config.yaml
n_layer: 14
d_model: 640
n_head: 8
n_kv_head: 8
head_dim: 128
d_mlp: 2560
vocab_size: 8192
activation: "gelu"
norm: "layernorm"
norm_place: "post"
norm_eps: 1e-05
positions: "learned"
qk_norm: false
attn_scale: 0.0884
bias: "all"
tie_embeddings: true
parallel_block: false
init: "normal"
init_std_qkv: 0.0278
init_std_o: 0.0278
init_std_up: 0.0278
init_std_down: 0.0278
optimizer: "muon_variant"
lr: 0.0063
lr_mult_qkv: 0.5
lr_mult_down: 1.5
beta1: 0.9
lr_head: 0.0053
warmup_steps: 200
schedule: "wsd"
decay_fraction: 1.0
decay_shape: "pow"
final_lr_fraction: 0.0
batch_tokens: 131072
seq_len: 1024
doc_mask: true
train_tokens: 900600000
steps: 6872
dataset: "wikipedia_en"
MLP neurons of a small language model. Each row is named by its layer, matrix (down: output weights) and neuron, and shows model dimensions 400-495. Each number is 200 + 20 x the weight over its row's rms, rounded and kept within 0 to 999.
Before each neuron's rows, "fires before" lists the tokens most often just after its 100 highest values on Wikipedia text that the model never trained on. A number after a token or word is its count.

fires before: " |" 25, "'" 18, "–" 7, "V" 7
L2.down1197,190,188,207,213,234,194,199,199,217,225,211,190,208,203,203,195,182,178,198,202,182,187,220,192,200,245,171,190,205,192,213,222,204,188,207,180,202,206,197,174,203,226,205,214,231,185,174,212,206,199,208,231,195,195,233,169,220,230,192,185,170,172,191,186,248,199,166,172,185,199,184,217,186,211,181,200,190,190,183,172,188,191,164,240,204,206,200,234,202,183,174,177,168,210,199,181

fires before: " the" 16, " to" 9, "s" 8, "ing" 8, "ed" 5, " =" 4
L2.down2183,224,208,207,178,196,183,167,212,207,213,201,204,204,192,209,196,205,162,210,220,229,152,185,202,219,221,188,168,246,191,190,229,160,170,225,244,192,231,204,217,211,198,209,155,191,186,209,207,186,205,203,212,179,198,205,170,207,163,211,215,170,223,222,189,215,191,192,170,223,213,227,193,180,218,199,225,231,200,222,233,187,205,191,171,191,179,192,197,200,201,197,241,221,200,194,233

fires before: "-" 53, "The" 9, "|" 7
L2.down2240,203,181,205,213,185,207,187,198,215,197,207,203,183,222,232,214,214,208,210,194,178,226,212,195,162,208,205,205,185,222,199,173,215,192,214,207,197,212,224,222,210,222,208,209,227,228,182,220,195,222,169,202,199,200,215,193,197,187,190,196,186,190,175,182,216,183,225,208,164,241,215,201,196,238,198,214,209,197,205,194,220,208,175,175,140,150,221,202,179,181,196,190,200,216,172,192

fires before: "=" 70, "\n" 4
L2.down2550,186,208,196,181,234,233,196,190,182,197,213,184,204,218,174,190,215,201,197,186,200,215,207,204,177,211,222,204,224,191,217,187,200,225,209,181,229,166,157,195,183,211,200,175,222,222,207,233,202,187,192,192,198,199,169,229,204,214,250,197,215,191,160,196,206,167,169,181,207,189,197,190,209,194,186,164,159,172,195,184,205,199,163,179,175,208,189,218,180,224,193,181,214,215,194,212

fires before: "|" 80, "  " 12, "os" 4
L2.down9,201,203,193,196,197,205,204,192,157,175,203,197,178,209,208,202,174,206,215,187,192,226,222,202,216,178,190,213,162,226,201,211,211,177,210,204,196,160,212,172,206,192,208,213,217,188,214,168,185,206,195,195,200,200,202,212,171,184,183,182,211,199,166,186,184,208,198,198,218,227,235,177,186,197,233,234,152,266,208,244,200,176,180,222,203,212,205,222,151,211,204,211,207,184,213,227

fires before: "," 33, " a" 11, "\n" 10, "\n " 8, "}" 5, "s" 4
L2.down556,191,218,180,203,189,195,210,177,223,224,162,174,225,185,195,194,211,181,202,171,171,200,221,179,201,212,176,232,207,188,178,173,191,160,207,181,233,194,229,185,155,193,204,197,184,216,235,246,183,231,208,162,204,176,194,197,184,207,202,198,177,211,227,177,194,177,204,188,193,161,187,211,185,218,195,184,220,175,163,171,163,199,197,182,191,207,192,217,235,212,220,211,218,165,207,171

fires before: " |" 44, "." 8, "–" 7, "ta" 5, "-" 4
L2.down2417,192,222,239,212,183,161,184,189,210,196,175,207,195,175,220,177,202,214,234,189,191,204,215,209,204,187,179,208,242,187,192,235,233,207,167,212,188,185,215,226,240,205,208,194,218,162,168,227,192,220,153,178,212,228,182,189,181,193,191,192,207,197,171,190,212,195,206,202,188,236,185,198,218,195,225,195,180,187,223,206,194,207,196,213,183,176,201,170,181,184,191,183,202,191,213,235

fires before: " |" 39, "\n" 8, " of" 8, " were" 6, "ad" 5, "{" 5
L2.down2196,185,210,198,196,189,217,224,220,195,224,203,233,195,155,194,178,202,198,162,193,193,160,230,212,188,169,206,212,178,224,258,202,215,179,199,228,212,172,171,211,183,198,199,215,194,225,203,211,210,185,183,183,214,202,177,205,204,193,177,199,218,213,212,197,196,179,205,180,189,194,207,194,197,212,186,196,211,208,190,210,212,187,215,169,165,200,217,201,213,245,245,167,203,188,229,185

fires before: "|" 46, " |" 8, "ss" 5
L2.down1646,188,190,209,225,175,198,208,228,221,217,241,173,210,166,161,195,221,227,214,175,178,215,212,176,221,214,210,215,152,170,191,227,237,232,215,229,194,224,199,223,181,178,230,237,193,186,209,188,208,235,219,215,191,213,222,189,225,189,202,221,201,203,196,201,200,231,207,180,214,211,222,218,205,218,215,174,199,196,234,199,203,200,199,216,202,204,221,225,197,201,222,172,178,224,217,216

fires before: "," 32, "." 15, ")" 13, " |" 8
L2.down1407,222,194,234,186,181,237,217,188,179,204,207,167,162,153,186,222,220,183,226,188,196,221,214,217,222,209,191,180,197,231,187,187,191,202,202,202,195,226,184,176,161,190,194,233,214,155,218,182,214,216,197,188,213,184,182,204,192,206,205,191,185,208,217,191,227,216,217,201,218,229,195,194,196,203,189,225,212,192,192,187,196,208,183,229,190,201,217,221,200,204,249,171,169,197,193,185

fires before: "-" 45, "|" 18
L2.down1144,206,274,180,186,176,205,223,180,212,230,199,175,199,204,197,206,197,207,186,238,178,182,221,198,183,161,212,216,200,205,195,194,206,180,203,176,230,157,222,179,227,224,187,193,240,205,192,201,257,193,172,189,201,163,226,218,244,211,210,216,206,185,219,189,219,222,199,218,208,219,262,180,191,203,187,185,153,214,182,193,205,197,201,177,189,237,199,184,193,198,204,212,202,178,173,180

fires before: "\n" 27, " 1" 8, " 0" 6, "  " 6, " —" 5, " 4" 4
L2.down1584,213,209,178,215,215,191,226,201,182,191,181,158,206,230,182,215,175,176,187,220,228,193,183,156,174,191,201,175,215,200,184,203,207,181,175,181,211,200,183,190,210,191,215,179,240,209,211,183,169,225,168,204,214,178,184,193,216,200,193,199,220,208,186,182,162,220,200,218,220,165,240,210,200,202,199,205,222,191,180,206,183,195,182,193,199,220,165,203,201,213,203,194,205,207,240,194

fires before: "," 17, " |" 17, "." 16, ")" 11, "–" 6, ":" 4
L2.down1333,192,202,184,189,191,190,185,223,200,201,171,202,203,132,210,190,187,176,154,174,202,200,175,204,178,192,213,211,243,221,202,224,180,198,177,184,190,222,202,196,209,200,193,183,193,198,159,196,189,227,216,201,190,209,244,201,218,193,209,222,201,208,185,151,209,194,235,174,251,216,197,234,196,186,198,185,218,242,175,207,187,217,195,187,214,199,191,228,207,186,204,185,271,196,220,189

fires before: "-" 58, "|" 31
L2.down2428,186,192,223,201,188,209,244,212,182,171,197,209,162,197,202,199,159,222,212,205,138,206,209,184,187,219,178,206,221,199,193,210,231,205,193,180,188,215,211,228,223,189,186,152,186,197,217,163,186,196,214,195,200,226,208,211,174,164,169,235,209,208,227,216,194,183,204,180,214,202,227,201,173,209,177,213,194,193,183,193,225,189,193,227,211,197,179,204,238,172,207,171,206,210,182,189

fires before: "=" 37, "The" 10, "In" 10, "On" 5, "K" 4
L2.down476,178,201,188,240,174,177,206,196,168,201,214,241,200,172,186,187,192,180,187,246,209,179,204,178,185,169,172,188,211,218,240,185,223,179,216,188,196,207,208,175,187,166,214,205,199,215,222,237,198,214,171,209,217,221,134,192,174,214,196,238,190,190,217,198,207,202,201,198,223,230,198,193,158,180,209,197,196,221,199,207,171,219,159,181,210,177,179,201,221,204,174,235,189,169,236,175

fires before: "\n" 18, "=" 14, "-" 14, "  " 7, "n" 4
L2.down665,175,210,212,209,203,182,206,173,190,210,199,212,192,223,187,186,209,193,204,248,199,200,221,237,153,219,172,192,204,202,211,188,217,192,204,170,223,210,183,206,193,192,195,185,174,190,213,216,188,198,225,201,207,198,192,192,200,225,225,168,194,211,202,212,221,193,183,201,225,184,203,211,185,158,187,208,220,218,190,178,179,229,201,219,194,205,211,181,205,220,194,191,203,168,202,203

fires before: "|" 69, "  " 20
L2.down2388,200,224,165,195,214,162,188,216,176,204,189,192,205,226,212,214,202,206,223,228,168,185,191,240,227,228,205,186,187,169,205,223,225,230,204,188,202,212,231,207,201,221,185,206,223,183,212,197,180,207,185,196,212,224,199,242,258,202,199,258,208,209,204,178,206,198,230,210,236,170,185,206,167,179,220,166,209,194,221,206,206,232,193,216,207,194,174,193,186,171,184,158,169,189,194,221

fires before: "=" 59, "\n" 10, "\n\n" 4
L2.down114,207,198,237,188,193,211,191,204,222,220,223,208,188,250,207,223,152,195,199,214,212,184,183,220,219,201,232,190,188,175,183,227,176,210,173,162,190,188,189,217,190,218,191,202,218,173,240,183,212,217,220,229,168,228,175,188,210,232,222,219,182,207,184,225,188,224,183,190,201,190,204,204,204,201,200,200,174,206,188,184,218,190,183,200,202,146,178,193,200,208,207,195,187,176,158,215

fires before: "s" 28, "," 21, "\n" 6, "\n " 6
L2.down2156,196,203,185,208,214,225,207,214,199,201,191,230,199,184,160,204,201,237,180,175,182,196,182,156,170,204,188,211,200,171,194,223,179,215,208,185,225,208,184,154,177,203,221,196,207,224,174,210,177,200,184,228,217,204,181,221,219,192,175,197,194,178,201,180,191,189,204,187,190,195,162,214,173,198,184,184,234,202,212,185,205,205,211,184,227,207,214,203,226,228,188,216,192,194,202,193

fires before: " |" 40, "–" 12, "'" 6, "," 4
L2.down1086,214,244,176,209,204,179,203,189,187,210,206,208,195,212,221,168,175,222,202,219,199,185,209,201,215,215,263,215,187,209,158,159,240,196,192,204,182,204,202,195,201,208,214,230,237,169,207,185,179,190,183,208,174,198,199,150,217,222,130,238,200,214,223,223,187,195,195,228,191,224,197,225,175,211,225,195,228,188,213,214,228,190,194,220,189,173,218,214,193,164,225,199,192,226,237,204

fires before: " |" 32, ")" 20, "," 13, "." 9
L2.down1581,205,199,193,196,215,176,164,239,183,217,180,187,166,179,209,204,216,180,200,179,179,171,183,204,179,197,223,250,193,193,212,180,219,210,177,209,161,207,207,202,176,206,195,215,242,207,186,193,220,201,188,181,211,171,192,182,188,174,198,210,187,229,198,213,201,238,189,219,188,174,212,163,176,219,197,233,172,174,169,226,205,179,214,210,228,182,241,219,195,200,191,195,180,186,210,215

fires before: "|" 49, "uction" 5
L2.down2123,209,205,222,166,195,202,193,205,226,207,173,184,153,217,228,200,202,181,200,227,166,220,231,168,203,171,196,194,212,195,225,216,209,197,188,164,227,203,239,202,183,201,217,184,220,211,202,182,237,192,226,186,217,167,239,207,198,201,232,208,183,189,204,175,198,186,219,194,233,215,215,203,220,211,250,204,170,206,213,159,210,193,214,192,226,207,231,235,193,183,236,182,205,202,158,220

fires before: "\n" 20, " 0" 16, "  " 12, " 1" 9, " X" 4, " 4" 4
L2.down1571,224,187,212,209,184,203,206,169,196,220,219,199,184,196,213,196,188,190,189,192,210,199,216,181,222,182,180,175,200,187,221,220,179,216,177,185,239,173,171,229,193,197,223,183,215,197,219,216,221,178,167,244,192,235,177,177,216,186,213,177,201,169,202,223,149,202,188,189,223,175,207,221,212,189,243,167,214,244,181,183,211,204,235,178,181,198,230,238,199,215,212,237,198,225,183,220

fires before: "s" 60, "," 4, "-" 4, "|" 4
L2.down2249,217,203,200,182,186,194,220,219,200,203,196,198,176,177,217,199,184,221,205,222,179,179,232,205,200,167,216,197,176,183,170,191,172,235,215,201,208,241,186,212,195,212,211,191,143,217,231,206,187,192,240,186,208,246,181,220,198,205,202,201,217,242,214,193,180,225,220,261,194,220,220,186,225,189,187,224,190,195,189,188,202,224,176,192,214,181,192,195,208,194,207,202,218,192,191,218

fires before: " |" 24, "–" 17, ";" 10, "." 8, "," 5, "-" 4
L2.down808,231,213,210,191,232,165,193,197,208,190,208,202,181,212,258,190,221,201,198,209,204,186,204,232,235,169,217,199,223,209,172,168,183,248,205,206,210,178,196,204,215,240,211,235,207,190,254,221,219,185,176,235,229,222,199,205,218,177,229,185,157,197,200,162,197,214,212,206,187,213,205,179,199,176,174,163,180,196,182,188,223,209,204,200,180,202,244,186,213,204,208,211,150,225,181,210

fires before: "|" 58, "." 6
L2.down1933,199,191,223,197,241,172,170,200,216,207,180,216,186,183,208,209,192,200,224,174,181,190,200,190,200,174,187,194,172,222,223,179,222,188,191,198,166,207,196,209,209,237,211,192,218,203,221,212,235,193,162,237,196,162,206,229,184,228,198,223,169,217,158,191,220,190,181,226,176,181,226,203,193,205,210,198,186,191,214,181,163,215,205,230,236,234,203,221,190,223,174,229,183,191,238,223

fires before: "=" 70, "\n" 4
L2.down2038,203,218,197,221,185,210,186,172,217,211,211,225,225,213,190,190,186,176,192,233,187,211,198,199,171,183,202,226,229,225,199,208,255,175,180,205,201,188,204,198,221,183,209,177,214,222,230,221,182,212,190,191,187,197,242,172,187,213,182,174,231,178,148,214,242,204,231,188,180,202,172,208,218,165,201,208,160,157,209,237,184,207,231,198,212,189,200,178,198,204,205,253,179,194,239,203

fires before: "|" 69, "  " 13
L2.down1595,225,219,219,216,191,197,206,186,220,206,200,205,179,213,180,185,194,191,216,189,189,197,187,214,150,225,219,152,199,214,193,206,161,200,208,196,210,234,195,204,195,195,165,183,197,218,224,194,184,182,197,203,209,192,205,163,222,197,217,249,174,196,189,191,198,214,211,194,192,184,241,240,228,194,189,216,209,216,190,196,216,202,242,197,194,142,170,231,223,202,185,204,230,214,180,230

fires before: "s" 51
L2.down1029,168,202,175,207,182,185,182,180,187,219,173,206,209,202,162,210,207,208,218,231,244,205,203,195,195,187,218,185,188,227,201,216,216,194,218,205,216,200,232,184,221,197,197,141,221,211,202,221,165,216,216,204,187,238,174,179,200,209,196,241,211,198,189,197,214,202,207,207,222,190,203,169,208,215,186,216,227,199,159,204,197,186,206,200,213,210,168,211,202,201,222,218,195,191,178,200

fires before: "|" 95
L2.down2019,161,201,217,184,186,164,185,209,186,198,213,182,204,191,188,197,212,175,202,183,198,149,211,191,190,209,185,198,207,200,206,191,205,154,211,220,192,206,209,219,177,195,181,240,220,255,204,185,213,209,195,217,167,200,221,203,174,199,218,171,220,164,154,181,232,184,213,173,183,214,239,236,191,160,182,234,192,201,208,182,221,192,207,207,192,221,207,223,179,203,190,154,189,216,192,223

fires before: "|" 52, "=" 13, "," 4
L2.down1389,208,228,182,216,211,210,200,218,195,184,221,251,202,197,200,160,212,188,193,175,228,217,236,219,182,164,188,188,198,198,202,199,189,177,213,212,183,247,173,205,175,197,201,206,241,178,230,173,196,201,209,236,195,211,196,193,155,184,190,197,198,206,223,187,217,205,194,195,224,196,205,194,201,211,186,202,213,177,236,210,237,183,202,226,205,234,213,201,235,207,189,168,226,200,208,184

fires before: " |" 24, ":" 14, "." 10, ";" 9, "-" 5, "0" 5
L2.down1699,168,207,228,185,205,201,176,199,219,201,182,188,216,194,234,195,238,169,217,188,208,179,198,196,269,195,194,229,203,201,191,201,228,177,201,213,207,172,222,195,171,218,176,206,196,217,214,163,193,217,197,186,189,246,229,186,177,190,184,211,207,185,182,195,223,221,217,206,233,205,217,214,226,220,231,236,171,213,201,213,184,188,230,189,190,195,190,227,210,184,228,181,201,210,178,232

fires before: " |" 48, "–" 11, "-" 4, "+" 4
L2.down2199,205,173,190,196,170,224,213,210,229,221,199,182,192,202,191,170,192,214,194,210,216,198,202,205,225,220,255,186,199,193,211,201,224,186,180,185,185,219,191,163,193,231,204,209,191,231,192,225,188,215,195,209,183,214,231,186,210,197,186,166,222,219,248,221,196,236,213,170,210,186,206,221,187,203,219,175,233,191,221,233,218,194,191,206,209,178,221,219,194,192,191,195,155,184,196,206

fires before: "s" 50, "," 22, "\n " 7, "\n" 6
L2.down65,191,198,166,168,226,214,202,233,176,167,198,206,198,202,169,167,212,213,214,205,188,193,211,202,182,215,219,208,144,211,198,204,185,184,173,186,222,209,217,216,216,199,209,164,216,199,195,183,206,212,186,208,206,221,202,177,221,176,227,202,161,208,217,243,201,186,228,179,174,239,186,199,203,207,202,210,203,197,200,204,234,187,208,199,215,211,205,213,195,206,217,213,163,209,211,204

fires before: "  " 34, "\n" 12, "-" 9, " Labour" 7, " Conservative" 5
L2.down2046,229,212,189,202,188,176,169,201,178,177,192,176,197,201,246,200,184,202,123,215,218,189,193,202,174,190,209,178,175,171,229,224,198,240,199,239,229,221,193,184,243,203,217,214,224,205,169,196,201,177,194,176,190,168,181,168,180,224,175,200,191,186,172,231,196,191,240,195,210,211,200,201,164,208,164,225,191,212,227,180,197,241,180,189,170,238,190,196,201,225,205,191,200,184,214,190

fires before: "," 31, "." 20, " |" 11, "–" 4, "\n" 4
L2.down368,161,202,240,211,215,211,199,209,195,237,186,193,153,202,211,220,241,186,225,202,223,195,201,201,233,204,184,200,216,160,165,205,182,153,240,210,190,193,182,173,179,196,213,166,160,192,225,186,191,228,193,221,216,199,211,190,198,199,193,191,176,223,194,204,189,164,178,207,205,224,238,192,195,195,190,214,207,180,232,204,197,184,184,203,207,192,194,217,229,187,174,209,186,209,232,180

fires before: "-" 41, "\n" 10
L2.down61,184,186,187,171,190,241,190,195,214,209,200,193,195,196,182,198,215,213,200,210,208,171,215,193,166,161,173,210,172,216,211,188,173,171,191,178,183,167,224,190,197,198,192,173,191,207,202,206,197,220,156,203,196,203,187,214,184,209,167,204,209,142,213,160,202,195,200,208,176,219,183,210,193,189,215,208,247,220,203,196,224,201,207,194,165,212,190,212,155,229,214,222,191,223,183,196

fires before: "=" 64, "\n\n" 17, " 0" 4
L2.down294,184,211,178,211,178,219,170,201,196,205,210,189,170,190,208,204,202,184,228,230,167,203,179,191,208,198,219,177,199,241,228,208,199,192,195,221,188,229,187,219,207,182,216,197,192,191,185,176,210,195,177,180,214,155,209,180,189,207,223,209,185,205,200,190,211,157,176,198,185,206,194,190,220,156,208,183,222,199,199,227,178,220,200,170,188,193,184,185,163,200,176,207,220,183,218,187

fires before: "=" 59, "\n" 11, "\n\n" 5
L2.down2277,198,213,228,208,189,207,245,192,206,201,184,193,226,178,234,221,223,217,166,202,163,153,205,191,214,176,198,212,219,214,194,199,214,215,187,231,205,213,198,199,213,199,198,171,194,235,202,226,197,234,201,209,163,200,208,205,219,231,188,217,200,207,223,224,185,218,165,196,215,213,212,197,203,220,203,194,192,213,234,169,209,201,181,212,203,184,197,216,172,212,189,192,154,166,183,190

fires before: " |" 67, "–" 22, "+" 9
L2.down687,179,209,169,228,179,167,222,192,195,205,190,173,191,210,205,204,178,208,162,178,178,209,217,212,193,157,240,215,208,229,232,203,238,178,213,240,189,193,209,171,197,208,207,209,226,178,188,183,206,182,200,197,191,163,180,194,243,185,230,211,204,190,194,224,216,208,216,184,237,232,197,202,205,214,227,202,198,188,197,177,201,189,196,245,192,164,219,241,206,201,216,161,217,175,190,220

fires before: " |" 28, ";" 15, "=" 7
L2.down2190,205,175,176,204,213,230,189,189,197,202,208,162,227,198,180,198,223,198,176,218,205,189,232,192,202,239,199,249,213,201,213,214,210,225,237,208,195,211,223,171,192,248,225,194,235,218,222,194,209,224,188,189,207,209,256,203,223,233,209,194,195,227,179,209,217,197,205,198,165,200,203,197,165,174,197,231,172,202,199,171,195,205,176,232,203,180,233,217,178,242,191,193,203,168,193,208

fires before: " |" 30, ")" 17, "," 11, "." 7, " (" 5, "%" 4
L2.down2041,179,176,232,197,217,238,223,254,237,204,200,190,189,203,223,181,196,171,186,210,200,202,222,203,201,203,206,206,204,218,183,204,201,197,211,213,222,221,177,173,180,186,159,214,165,157,177,175,223,183,203,195,222,159,186,184,239,222,193,197,219,198,212,199,194,192,194,207,235,253,224,220,216,190,176,203,178,205,200,204,178,214,213,176,184,196,206,201,225,230,174,219,212,204,215,196

fires before: "-" 22, "  " 18, "\n" 9, " District" 4, " Republican" 4, " Total" 4
L2.down1498,220,243,193,200,187,193,175,207,192,230,167,197,201,226,183,207,189,234,199,198,181,255,193,241,214,167,214,211,240,194,155,218,209,215,198,224,219,214,205,173,190,195,221,201,188,217,203,196,205,198,194,203,194,197,214,168,213,191,196,188,180,182,206,160,182,181,211,156,213,196,211,229,211,223,205,229,204,228,179,195,213,209,163,165,206,186,169,218,191,217,207,212,199,193,205,217

fires before: "=" 73
L2.down233,202,185,208,201,205,206,175,189,187,199,176,167,194,180,200,224,216,208,197,208,215,222,188,187,202,211,200,207,198,193,177,223,206,192,200,195,186,198,198,198,213,190,191,172,178,187,210,161,225,223,187,210,188,197,227,194,161,225,225,234,206,215,203,220,200,194,175,160,177,186,189,186,226,190,221,196,201,164,197,192,198,175,214,197,168,207,241,220,178,224,162,180,169,202,215,194

fires before: " |" 50, "–" 21, ")" 6, ";" 4
L2.down524,205,225,205,241,202,176,206,204,196,188,154,214,189,206,197,193,231,191,196,200,197,186,201,209,242,145,227,195,185,219,190,205,207,167,190,199,217,229,191,206,212,173,212,205,197,198,224,180,214,199,192,200,193,193,204,201,183,209,228,192,193,194,194,195,196,190,180,157,216,193,217,164,227,201,188,178,196,210,213,212,202,198,180,220,203,235,203,235,224,208,188,229,202,181,228,229

fires before: "|" 64, " Vol" 5, "mir" 4
L2.down167,199,206,192,192,153,219,237,214,162,225,174,194,205,237,212,211,179,210,212,220,202,220,179,186,221,180,148,179,177,187,189,224,199,181,205,195,164,229,174,181,196,192,193,173,222,191,190,181,186,200,229,198,230,222,198,214,192,186,201,206,206,169,165,180,210,211,219,193,195,186,193,195,199,201,194,207,195,184,213,198,224,165,186,187,208,179,196,243,233,208,208,186,202,200,195,241

fires before: "=" 50, "\n" 17, "\n\n" 13
L2.down1111,200,240,182,171,198,237,200,168,202,208,210,189,210,227,193,225,150,216,217,217,205,188,212,200,222,210,217,180,224,186,190,199,205,214,201,158,190,228,157,212,212,172,209,197,168,188,181,215,194,167,203,223,214,249,186,203,188,213,207,224,212,203,181,227,222,223,195,216,176,214,221,214,215,182,165,154,241,162,192,213,191,193,198,188,201,213,187,178,191,226,171,215,185,199,236,206

fires before: "|" 49, "-" 45
L2.down962,201,192,210,176,222,183,197,202,195,227,200,194,169,195,224,221,204,196,184,181,201,195,189,194,211,200,179,216,191,218,175,184,222,206,194,196,159,200,198,194,219,163,211,190,206,211,203,211,200,174,189,232,193,247,217,233,224,191,204,249,233,207,221,216,186,209,225,226,221,197,222,214,192,225,181,199,199,187,194,174,190,217,183,213,189,187,177,202,163,181,204,195,212,185,209,198

fires before: "-" 84, "|" 6
L2.down1146,209,214,173,201,181,191,191,235,211,239,184,188,192,196,197,198,186,186,180,209,188,240,212,184,191,185,227,202,202,179,211,202,202,209,249,219,196,216,165,187,194,182,200,211,194,199,232,193,216,215,186,232,183,226,220,225,177,237,178,208,201,199,211,186,215,174,244,164,191,216,212,213,187,213,199,194,230,197,197,177,160,224,186,213,200,204,198,221,195,234,215,191,205,193,204,197

fires before: "N" 34, "E" 24, "W" 9, " |" 4, ":" 4
L2.down1510,194,180,195,207,214,176,185,193,233,195,179,184,179,195,206,194,172,234,212,214,199,199,218,197,181,208,177,237,217,223,189,186,186,217,204,173,197,192,206,176,205,198,247,193,166,206,203,221,163,225,243,190,213,213,231,167,211,201,179,218,196,180,160,182,178,199,223,214,196,212,202,186,206,153,224,184,225,200,206,214,206,191,215,180,238,213,206,185,205,177,225,193,220,197,200,190

fires before: "N" 33, "E" 23, "W" 8
L2.down1545,169,246,181,187,202,184,232,194,221,222,200,172,201,196,187,223,209,196,192,214,207,207,221,170,232,182,223,203,200,213,184,217,188,232,179,210,174,211,193,176,213,205,198,184,158,181,207,222,192,183,198,190,216,214,187,170,169,191,206,183,197,207,182,216,216,179,208,228,176,189,193,198,202,181,243,186,180,225,202,183,196,180,231,214,189,200,225,237,204,228,222,195,211,206,182,194

fires before: "|" 96
L2.down1374,206,180,188,227,204,211,187,245,195,204,214,183,183,171,191,229,223,221,190,205,157,162,208,197,191,201,183,196,178,184,211,179,230,204,216,201,209,234,240,180,168,201,188,185,237,203,177,224,186,191,182,193,170,205,196,228,184,166,213,182,211,174,202,183,239,236,202,188,197,180,211,211,219,178,158,219,190,212,224,195,196,225,199,205,218,191,229,191,189,213,154,204,184,191,231,239

fires before: " |" 37, "." 15, "," 11, "–" 9
L2.down803,196,234,202,218,225,170,238,195,185,201,189,225,225,217,184,210,180,180,184,203,217,195,208,226,208,196,181,210,237,203,161,181,190,200,225,213,198,236,184,193,230,239,224,208,218,182,204,218,207,181,182,250,204,192,214,191,223,173,187,234,187,210,195,183,201,232,199,206,189,206,203,184,218,197,204,183,185,210,189,179,192,178,191,226,180,194,205,248,207,167,185,202,208,216,213,193

fires before: "s" 42, "R" 5, " Aj" 5, "ton" 4, " Q" 4
L2.down359,182,203,200,187,218,186,217,259,182,218,225,193,210,171,193,197,205,196,190,214,193,207,214,186,175,184,236,183,164,175,213,190,163,198,205,183,197,217,230,185,167,211,192,185,214,187,215,203,202,175,244,208,214,206,202,194,236,219,209,201,175,197,171,200,250,178,206,210,194,229,206,191,219,214,198,194,192,210,177,204,198,225,205,170,212,213,187,203,231,192,199,184,199,187,171,173

fires before: "-" 46, "|" 22
L2.down2116,168,167,191,183,199,202,208,190,201,217,234,167,216,197,170,215,241,188,195,179,201,241,203,190,194,161,191,238,197,198,177,204,239,188,229,208,183,255,223,190,207,207,174,196,177,204,258,228,184,185,166,227,240,232,189,190,229,182,184,189,221,198,193,189,230,196,205,169,222,223,215,167,216,207,197,206,201,196,196,194,222,203,198,167,177,188,230,183,177,178,189,229,193,186,177,192

fires before: "," 32, " |" 18, "." 14, ")" 4, " to" 4
L2.down2345,185,213,186,185,192,212,189,188,220,165,183,174,219,181,189,193,157,188,201,212,199,191,176,219,209,187,182,206,206,200,199,212,188,228,199,203,181,200,191,223,176,223,181,198,199,212,167,198,216,226,205,163,238,208,249,177,207,220,194,231,164,213,189,190,193,196,235,191,218,196,223,207,215,201,224,210,237,174,184,215,217,193,199,190,179,195,205,229,210,183,204,188,200,198,218,201

fires before: " |" 38, "." 8, "+" 7, "ito" 5, "{" 5
L2.down562,202,203,203,166,206,153,246,204,178,198,208,179,201,171,237,228,196,206,196,191,198,210,180,212,200,155,188,197,223,193,190,194,202,249,188,188,185,252,238,186,184,213,226,202,130,166,213,212,185,225,230,170,186,206,186,162,182,191,180,218,196,211,224,212,190,229,199,203,205,198,223,205,165,204,197,211,202,184,227,206,188,231,218,222,184,180,214,179,196,211,198,157,167,203,201,191

fires before: "|" 40, "=" 18
L2.down2304,228,208,185,186,166,209,210,205,203,203,165,208,178,164,163,186,185,210,198,182,192,203,216,217,192,177,205,212,170,213,180,165,193,205,180,188,185,238,187,196,201,175,200,188,183,188,200,168,202,243,198,207,170,200,207,221,191,180,166,173,223,238,218,182,200,199,204,230,207,203,206,217,213,189,220,195,230,229,209,228,220,161,202,160,209,190,228,209,207,185,219,226,215,222,216,202

fires before: " |" 22, "'" 14, "." 10, "–" 7, "5" 6, ";" 5
L2.down315,215,222,204,200,189,188,225,204,195,188,177,170,191,210,177,192,200,198,212,221,180,194,229,189,231,224,230,216,164,207,175,201,178,200,206,221,194,188,216,198,163,179,176,204,190,178,202,166,210,193,192,234,201,210,224,181,178,203,208,182,276,198,223,182,186,218,204,173,217,223,222,223,191,198,195,211,208,207,214,228,203,213,198,221,157,206,215,212,225,205,214,221,168,188,219,183